MLP neurons of a small language model. Each row is named by its layer, matrix (down: output weights) and neuron, and shows model dimensions 64-255. Each number is 500 + 25 x the weight over its row's rms, rounded and kept within 0 to 999. Numbers have three digits each. A neuron's up and down rows have the sign that makes its largest values positive.
After each neuron's rows, "raises" lists the tokens whose logits its output raises most directly, leaving later layers aside.

L9.down569:467533492478518512516529466491511500491488511502544476501538481487511485451491518519453481492482559470511481470498531457531487507488498467475488537492508487491457524520524491484480476494486481487500488493510509519475472540504502492490465489505512475540475490499494501470478515502494514498495537559419541489466517425492463491526525507493532524482474551484493522478475474508507483501489472493502494498489483482503489534525504479498454512516507496521506484531509492521524537509521456485501550510525510458502496476521510465499504497540516478464513510498465485543528479531530500567
raises: "The", "It", "Born", "S", "De"

L10.down1221:503499444497507477490492494493467476553495523481512557518478466490523508532499551506483504491527538540474439552475500499505500486485483427507518527468525507502491537504459487515530436529521520521522490507516492526491503472524488509506530485456490531509450513528468517501515503492490482496507505526496469502483530479507498504505491493484461499489521499483496526472517522535491505480446533489514520515470520521474539455519460497457510522474515495527477497509479464458484507541500469507505495470487478520494567523518494470519513518513510542494485514479466503536492522492546502502
raises: "ces", "que", "co", "ca", "cis"

L8.down1002:496539463446441517485463493499502497501539556487497505479493507493511498518549514491453464447460564546486479490467461510519461495538489509477483521444513523487506509548507487487532485487507483521495520471499462488498490501511507486507477523479492470485476521493503530494536464487458520558455520507504506549467475496481468514493524524506542569487485493503521520476509510475477523502471521490567486460522489503506477500455479509486477503487500483475533519519502505474498503460515493493519508461487495528474507487506483571496577479464534490502518502462512506533517491508546543466
raises: "ry", "ies", "iful", "ous", "ically"

L10.down512:503546490487507508493551499453514521474499474511490517527470503494466473486461526542527491531478560535495486485441481529468525489468486508493491453506465508490533519517458522492522484509578460481492506497504507508483513476526536493514516434491464468487544510508498478507524494488498511518561494499492541491513504469508480474519503529516519487536496501472505492489511509516484492526503490531542491522491511509490531542509485532496472488518520527466483511494493476488463514499520489509485466537473542502476492476490497519487488484486498547502479493523499529526532489481505476489
raises: "00", "9", "8", "44", "6"

L9.down117:482524468482487513482481565495555473526486501486502513498514525472471487501492440510488469490501549458523499485508530482500471501455496468524510524487481508482432528500523510486507489481511519449483498501522520487447471482488509487517480531531493543507534465512508506509505521455518515486475482501463493526486514503496517506522471532495514487521427498515482487491460610499533498517510500474512513508497516514502450512524511515493523516498502547512494545537460524549499532520491491514505499543499471447477520500505482511501458508546479518491497497470507505519475504528489516495
raises: " are", " were", " include", " have", " themselves"

L6.down199:511501487513513503520515520507504460504547495523477522531482523516485508498482497529526526498490485493528528506540512507528500484553507515513482492514512536500508497475501480529479519517511502525531471483521514485540496549520474487553519473472506526478517509449513504501474520480515513492474535496543500491499510539531497513497515554476472492471507510498440527495524478516492549504504521501491473453499488487465476542499522497500498510502458531505504479463496522484509506480532545523441510525516479501496465484511499474516549474455554488515533475520474449504482462456524485488
raises: " same", " times", " morning", " day", " night"

L5.down195:481528493502498505555475487515505514505464484456516508509476494487494467463549503504504505469513501459551484456463496480496509511499480481511512512424445489512497512533498480513521493475486541463520560498483517528511491472508528507466485491467464527494494540512521508457564463492530522537516496544532534533517476461510510515496490494489504538496504535503524523486566511466511476478489487523468481527501497465511502488521501467457500469521497502520537484543482516507498475476508493484502505488499510508496512512563520502503522474513471481505443469498519500496492508505529449506
raises: "ed", "eds", "able", "ing", "less"

L6.down241:492550495457496494493501512471529504476476468555488507518487494543502501553513484485508501479530488517503477475476515506516501489477524518496473527503484466489509498516492494504525454519506499509521469476537522525495482478475511535512475479540515493522530530480517470512490511464494498517534519523488534503511460472514518509509502521496541479480483531476479469459514489539503482482538489551504522533437478501516534515499525533446474509516525467524484558477496524518473522478457532541515500485514499483515468505495468508489510477470495473514505487515530515436484531489502471509
raises: "ite", "ites", "stitut", "stitute", "ually"

L9.down1213:494487475507495498472518533509495488488490525517506488495524489503526471541481499509502479488513511538485465509461476516516490529496528471503521485517517512465528496524508477514460556512472440481478494476489502511518472495465460511449523503510557520521504452537485539557533539514497517471478506517470526541467526485470475486435480460485515462520521505523503534460466498510495417492472528466519493477490525514484484479504508527508504535461468437512481478511490530481488433465507516489506523479515498502472515451516520535497503498466494492465509510522489489488511520484507514514
raises: "ial", "iet", "ía", "ially", "ious"

L9.down1256:470487480509511468481521481537492563504500495460477545523511516516513495507557493520444508524543566494529540491523520473492533484480538492530584489514483495484495472497468499512496519463497463490502523512517502486538511538475546493554521542496515509522500505494511492510492477536487502519517493474488536529493467496508505457464508444441499520517529505506512519533478523486523474487505469520499481496508506501505526478483486467525542476553487505494524540539536505474548474501479508479480500465534500510544477532498545457496514527491515478517485525484491482494505505494501468463
raises: "ult", "urs", "ur", "ire", "ume"